config.toml
n_layer = 8
d_model = 512
n_head = 8
n_kv_head = 8
head_dim = 64
d_mlp = 2048
vocab_size = 8192
activation = "relu"
norm = "layernorm"
norm_place = "pre"
norm_eps = 1e-06
positions = "learned"
qk_norm = true
attn_scale = 0.17
bias = "all"
tie_embeddings = true
parallel_block = false
extras = ["capped logits"]
init = "normal"
init_std_qkv = 0.0265
init_std_o = 0.00661
init_std_up = 0.0265
init_std_down = 0.00661
init_out_by_depth = true
optimizer = "muon_variant"
lr = 0.00202
lr_mult_o = 4.0
lr_mult_down = 1.5
beta1 = 0.9
lr_head = 0.00705
warmup_steps = 0
schedule = "wsd"
decay_fraction = 0.667
decay_shape = "linear"
final_lr_fraction = 0.0
batch_tokens = 65536
seq_len = 512
doc_mask = false
train_tokens = 566200000
steps = 8640
dataset = "wikipedia_en"
MLP neurons of a small language model. Each row is named by its layer, matrix (up: input weights; down: output weights) and neuron, and shows model dimensions 0-95. Each number is 50 + 15 x the weight over its row's rms, rounded and kept within 0 to 99.
After each neuron's rows, "raises" lists the tokens whose logits its output raises most directly, leaving later layers aside.

L5.up1292:58 60 22 37 49 47 38 48 34 59 29 62 26 55 44 61 18 63 56 79 75 61 60 53 58 32 55 70 44 23 57 32 50 60 31 37 13 62 76 51 40 46 25 34 31 62 64 41 60 68 68 32 53 49 55 47 44 37 36 57 69 48 49 34 53 28 41 58 23 00 42 18 23 62 41 42 75 49 59 54 66 55 49 59 59 56 50 47 49 02 70 70 57 40 36 36
L5.down1292:17 41 26 48 71 57 57 55 49 60 40 57 56 62 66 33 20 57 67 35 88 56 22 60 49 32 67 38 65 59 71 50 49 52 35 57 53 53 35 62 20 53 61 23 31 43 45 65 61 38 38 71 48 42 67 41 45 32 38 45 47 61 52 35 51 29 46 54 51 54 75 51 55 66 26 53 52 55 62 53 57 29 64 52 43 46 50 52 50 33 04 33 27 47 42 34
raises: "s", "ite", "ander", "rif", "enda"

L5.up1212:51 71 47 63 62 70 39 38 25 33 53 44 22 64 31 74 75 76 55 67 40 50 55 42 50 43 57 59 01 34 72 48 44 52 33 55 53 53 43 69 44 22 57 29 60 77 41 55 58 61 56 16 39 61 69 53 36 70 51 49 39 60 20 51 19 33 44 80 86 48 19 50 38 37 73 55 51 36 46 55 49 65 59 74 35 48 62 30 54 78 58 54 44 56 44 77
L5.down1212:25 44 65 90 30 46 00 42 53 42 30 54 29 50 58 35 42 59 44 71 28 42 43 38 79 71 49 60 38 55 42 43 46 18 75 40 65 22 39 36 46 40 63 32 45 56 57 47 30 44 33 63 47 66 50 53 33 53 60 64 65 30 53 46 75 60 30 46 63 69 42 48 32 39 61 54 49 46 59 43 30 53 33 60 74 52 41 50 48 36 44 34 43 27 64 38
raises: "ving", "uted", "iled", "ped", "ted"

L5.up1937:34 48 37 47 51 52 56 60 50 74 26 20 08 39 44 42 57 45 47 48 67 61 35 20 34 34 44 54 40 37 51 51 55 38 42 36 75 55 60 44 27 45 32 55 53 24 62 38 48 41 49 39 72 03 86 52 55 42 50 47 75 34 51 54 54 44 45 30 52 34 85 43 52 54 35 55 43 69 36 50 36 70 32 69 50 55 32 63 63 55 68 92 54 42 58 57
L5.down1937:44 33 45 75 41 46 67 83 50 71 59 40 51 73 13 30 54 68 46 53 37 59 65 62 99 62 45 44 33 35 77 43 42 35 81 60 67 56 66 35 58 31 55 21 45 81 37 55 56 77 47 33 46 78 36 80 65 41 45 65 69 37 60 74 48 40 43 44 13 55 48 46 38 37 42 68 08 46 44 70 82 71 30 48 60 23 53 53 65 30 30 92 43 74 54 44
raises: "za", "ci", "col", "cia", "hi"

L5.up366:33 66 57 50 46 42 35 53 53 66 50 45 49 56 43 50 59 48 54 56 49 54 43 40 34 72 29 43 46 55 34 67 52 37 31 50 32 59 26 51 54 51 59 38 57 40 88 62 60 71 57 21 52 37 44 40 83 51 57 35 57 30 67 58 32 47 28 56 72 20 80 04 82 45 71 47 59 64 35 62 46 70 57 51 45 68 59 76 28 26 47 65 62 42 60 58
L5.down366:71 45 58 45 45 45 44 41 41 82 44 55 49 69 48 33 38 27 59 39 46 64 35 48 38 49 54 14 26 62 62 70 44 34 46 40 27 59 54 64 59 42 29 48 61 44 59 38 81 40 60 62 66 42 26 62 67 43 51 55 81 54 62 63 40 31 52 81 79 46 52 54 75 45 59 27 49 55 56 34 26 52 39 44 77 25 73 62 33 47 35 50 75 63 64 49
raises: "TC", "II", "RS", "ä", "å"

L5.up293:49 58 50 71 71 58 32 49 49 72 59 42 39 57 66 58 51 42 72 75 49 09 52 74 31 45 58 55 51 26 17 51 33 61 65 29 38 52 39 53 51 46 55 42 24 40 50 36 51 40 61 36 37 71 42 20 45 27 50 72 20 48 36 24 51 55 45 60 58 62 33 63 26 37 28 72 34 64 43 55 48 60 48 51 36 54 49 68 62 79 41 49 50 81 55 57
L5.down293:36 55 30 49 50 26 54 45 43 37 68 30 77 52 55 51 64 56 59 57 56 31 53 58 82 40 62 40 48 60 66 65 58 60 48 22 75 64 64 53 39 63 75 81 37 75 46 59 27 58 29 34 56 18 29 54 37 39 63 48 57 75 48 64 37 41 68 41 56 42 65 45 27 57 47 70 35 46 42 61 36 28 50 35 58 53 43 57 57 31 29 60 46 28 65 34
raises: "ful", "mate", "king", "kes", "asure"

L5.up1908:53 65 38 49 33 04 56 49 55 32 23 57 43 46 32 73 28 72 30 36 47 56 48 61 36 43 46 71 57 54 46 60 58 54 35 41 25 38 59 99 60 78 41 35 44 52 59 42 67 62 56 82 39 76 43 37 69 34 59 40 52 23 49 27 51 69 60 60 55 46 51 40 73 31 24 54 67 59 41 34 35 74 58 42 37 45 37 33 54 63 51 58 67 39 60 46
L5.down1908:33 35 29 72 53 62 44 22 42 53 39 37 79 66 33 42 58 57 39 49 59 43 74 41 58 50 30 38 33 54 52 40 69 42 11 67 53 70 75 38 59 39 41 69 51 75 40 26 56 44 52 84 72 47 57 40 44 61 70 72 52 68 78 34 56 54 56 55 65 52 63 36 46 48 72 52 35 16 50 81 39 45 46 27 44 43 70 40 57 39 43 57 53 40 63 22
raises: "s", "es", "lies", "ades", "uses"

L5.up363:47 46 27 59 70 56 48 45 27 31 64 50 45 69 69 72 53 35 43 34 39 67 56 64 47 49 38 45 59 45 26 44 63 48 29 52 69 49 41 58 40 44 63 68 23 70 78 60 57 44 44 54 69 36 59 44 45 50 79 41 23 54 47 39 64 44 29 50 74 63 25 52 55 23 37 48 26 53 39 48 54 63 63 46 48 56 49 51 22 46 52 54 63 32 31 26
L5.down363:21 55 25 45 68 51 52 74 47 68 47 58 33 57 58 46 41 70 39 46 45 47 68 45 48 40 68 33 60 81 54 64 43 55 67 18 44 41 63 61 67 85 39 35 44 46 82 52 54 49 33 64 60 44 38 46 59 48 46 25 27 45 49 39 55 50 26 39 35 35 25 52 55 73 32 60 44 87 35 64 61 47 53 61 52 78 67 35 36 30 60 65 56 60 42 68
raises: "bot", "ology", "olit", "con", "olog"

L5.up629:67 56 50 46 32 44 37 56 32 49 73 91 50 56 49 72 22 40 55 49 49 48 24 41 27 70 58 99 53 75 42 50 70 41 69 40 53 47 60 80 38 75 65 34 55 47 41 28 52 48 51 69 60 32 37 62 82 65 43 49 34 35 53 29 52 41 25 47 64 43 40 54 40 62 73 50 57 42 38 76 58 19 52 69 54 59 45 57 67 21 38 41 14 23 56 66
L5.down629:30 51 61 82 44 26 29 69 31 40 65 52 63 13 69 27 62 44 79 45 74 75 62 67 58 67 51 52 47 45 40 45 55 35 56 38 94 35 43 59 47 35 58 55 62 45 62 49 65 51 58 38 78 31 48 45 49 67 66 69 57 64 62 50 46 62 50 32 59 63 63 26 16 67 42 70 71 71 46 43 64 23 46 55 16 41 55 56 51 30 29 44 58 23 35 34
raises: " \"", " “", " '", " The", "The"

L5.up1093:40 47 59 43 33 43 59 44 75 08 28 58 37 45 45 55 45 26 50 56 50 34 74 35 50 41 32 70 62 37 66 42 63 54 45 61 31 34 66 40 46 51 50 47 32 36 76 37 63 57 65 59 61 58 55 42 37 37 44 65 63 72 50 80 24 40 89 52 48 40 63 52 50 43 36 62 54 17 45 64 50 37 24 48 47 56 48 48 32 70 59 49 32 39 37 27
L5.down1093:44 68 67 60 41 60 52 31 50 52 39 39 57 45 28 56 55 30 24 44 65 41 42 64 61 48 53 89 58 38 45 40 30 55 67 41 67 48 48 55 59 50 49 45 53 39 63 45 63 47 71 49 36 44 46 33 51 61 56 53 64 24 25 46 31 13 71 32 47 62 61 18 56 59 32 47 60 48 72 46 63 43 79 41 34 75 47 35 44 57 24 42 56 63 46 75
raises: "ment", "ed", "ees", "iment", "red"